{"n_layer": 11, "n_kv_head": 4, "tie_embeddings": false}
MLP neurons of a small language model. Each row is named by its layer, matrix (up: input weights; down: output weights) and neuron, and shows model dimensions 208-335. Each number is 500 + 40 x the weight over its row's rms, rounded and kept within 0 to 999. Numbers have three digits each.
After each neuron's rows, "fires before" lists the tokens most often just after its 100 highest values on Wikipedia text that the model never trained on; "fires on" lists the tokens most often at its 100 highest values on Wikipedia text that the model never trained on.

L3.up543:473497544463489530485520537477515459518487486458475534474454579466553539437485547553497466523482428578455568528505413431584499488520541539494513458471453434490513573502509482447488520470477514506500590479518534457493529494485431482536560416496398502527545447484457526527545447501552487529495553502483508520523574518451554454450481500473491407472455507487491476535584580542539494493427
L3.down543:499517455517478518465491472515537551479524494522501517511584479574448467472522445413459581498492477424551455474471546539452495505543535493502488570461513582528455451489495501602494451514482536497526401566501490549522470521531562508466475557529530497502479522520564523513466509505514503470487510550534486492473427443561438547526502509538506576483555519538549501480438425418458474486573
fires before: "9", "8", "7", "4", "6", "3"
fires on: "9", " few", "shire"

L2.up180:439458510554486469459505527465476494494526497536524484538510556500467598516464476560557514538470541519467457477494472515478507439543485447521518457546468488529452449519495465511503515519556485460495453496503477512456545511523585543516481541426542377448630505500490540518520504410526468463469535455514534473491439542468503506481531549463519556501456550583504468530490496544538520499471
L2.down180:527485419448584518499457521568502470505460479479478480460496495498485438481546468463500465504555422487509585536518521498560484547489537525516494528477540437458526526467504503467502514493517474496499489495464480491510470492490460458465510443563472588515401494547508380498471471577464505508555531522497462497497551479475535522481519427480533454420431464483493484447539539528483457543504
fires before: " |", ".", "0", "3", "9", "2"
fires on: "1", " ", "7", "6", "8", "2"

L2.up992:502487553515556458504496548435519422468501492511476486435551509469507474461479490520498455539517483497558510484485516499555494493460492515556520452408469520553431491427502522475538500433566498479489498425481470489457533478457481496516473469541454474510546523496559545544553442595483467487569482490589528410502491489442519469581505532504527434396516483519470501499546507462517511519471
L2.down992:518468529492511491500521463521487425454471466532501511444511508525513486535502524516475432461521452554496492539481538434595524510471501510500540545502538532491554424502474499488535506496527506543485531451487422486489466453514503500569466499507445423598511465483511513504478483520516497472536495483605470458574507475436485454475441524527500415466476473529537499453484461470511541503428
fires before: "8", "9", "6", "5", "1"
fires on: "9", "7"

L8.up395:540506490572550505426393530500494445468525499477525478519465494517540530466483466516518520498495493489510528437456540511498492545490586500491526466497550441525524509510492507485559484423544504485476524477565493519474490544433490512479504509485475482489417523523492516455558510443460464469478519449547500477575517503476524495477472484554436542498513434482517528544488529556507501463475
L8.down395:529430493531564487451454527544507501489466593517485505467507481482526484510478466514525501542460531480577488499516521467509473470471500487470469524467489554513502512533513476447559479485496525423457457540575519516525418491464468453530489464529494395486459512492537508456531495540484479410504550506532499479547571462522534563470505510526464521436500437546499487471537493458482457460455
fires before: "9", "3", "2", "4", "6", "5"
fires on: "1", "0", "9", "7", "2", "8"

L2.up345:515525473522484501543565500567514519520399537474496485400568524548471467442529481535521452495482472473491515444424495442504575483569541485491518514392489550478631483499554496469581534488482487443482457489471384508518480462466536456531560496558526477557531506479499428423557479486499484441537500497494566538568494441510475534444497455560477523460507534454503461469425466469478538468511
L2.down345:400556527448480504524566486426516504513543500524503464523489486475539495466482417475457549522547504385447487548574446545464500397453481553482497478503551464511498506463478450501455483492526523585477520500462532503510525545489412492513522554628475592457482502534549472485533480508459465527463423484454529496446573510534554458506521512465516563461543530488460425506486560465502527461460
fires before: "6", "0", "4", "9", "5", "8"
fires on: "1", "2"

L8.up176:503527535508530503434440521534476511526398495500527481470496541551546358489576521503563512517459472499509457408446470441465475527507567493486530497551464530497499527496435526489585441442482496509477545490526502516492444432477515453463510481505538472492559490526496523454546473515523495560542486506487552486523557491522455544508526529492491509557468498436475471499482466570536448523519
L8.down176:490502475493495526501504494521468491459516601511470563513560532481446488542473560422456462467514528521500522469562541498478511481538471465463481546549525503525472521552426530476542480462542568565460582510487496452552444574461436499529500521521482469544472517449567495526492514521512528551439513595456513471493574485504567478520465466522500451447481464525553454516494575409472466483514
fires before: "1"
fires on: " "

L3.up420:504463468549519559545506436470491492459525552528469520469509474499470535435522488515546469497547518414493545515490556497510496485483472474533550535457502520541479533524456548502495357467476529473522460522487555518457497497429534477508555507460500450507531479477499523530425369464508505460547462519541518413493537516458475454559560472477516513488545535525530604389466521484579463528396
L3.down420:534553491509514477475500506527540457514537536530547541532459527482492530521578457475475513535468453452539452488464518542556547508485545546561502432504551483493476488502558510466535426517511461475533482530453469535571429472497458495421485453455447390504544466494530499556494481545486475456486552563517469448477498529446510499496514505542539533511499502470533559516461478496507532465527
fires before: "3", "2", "1", "0", "4", "5"
fires on: "2", "1", "9", "0", " by"

L8.up167:552495476537565486472456517492560526449594560464460446495533533573566497506496439485527591481465504467465516543455472492523500474445551469542514475463477523493532531546543532512527535404545474483489443479514436503505515417454479478552524546507562475436527438475533511486458481426503463446492555528525519470557545494470558511527467509470445512480479491499516567528524453513487484500479
L8.down167:520422497552559504439454497528486514441534564537491529454550493537518490486481510504486543498429546467492534498508522489511481534480463500442450500465521512530476514508478508523585420514540499489426473570519516513522463418453529477494502448503484372536551490504463538496528445544470486433504531524573484453494586486460493531503495529490504457494451471452502528512508529477532514503458
fires before: "2", "1", "|", "9", "0", "3"
fires on: " ", "2", " (", " |\n", "1", "\n"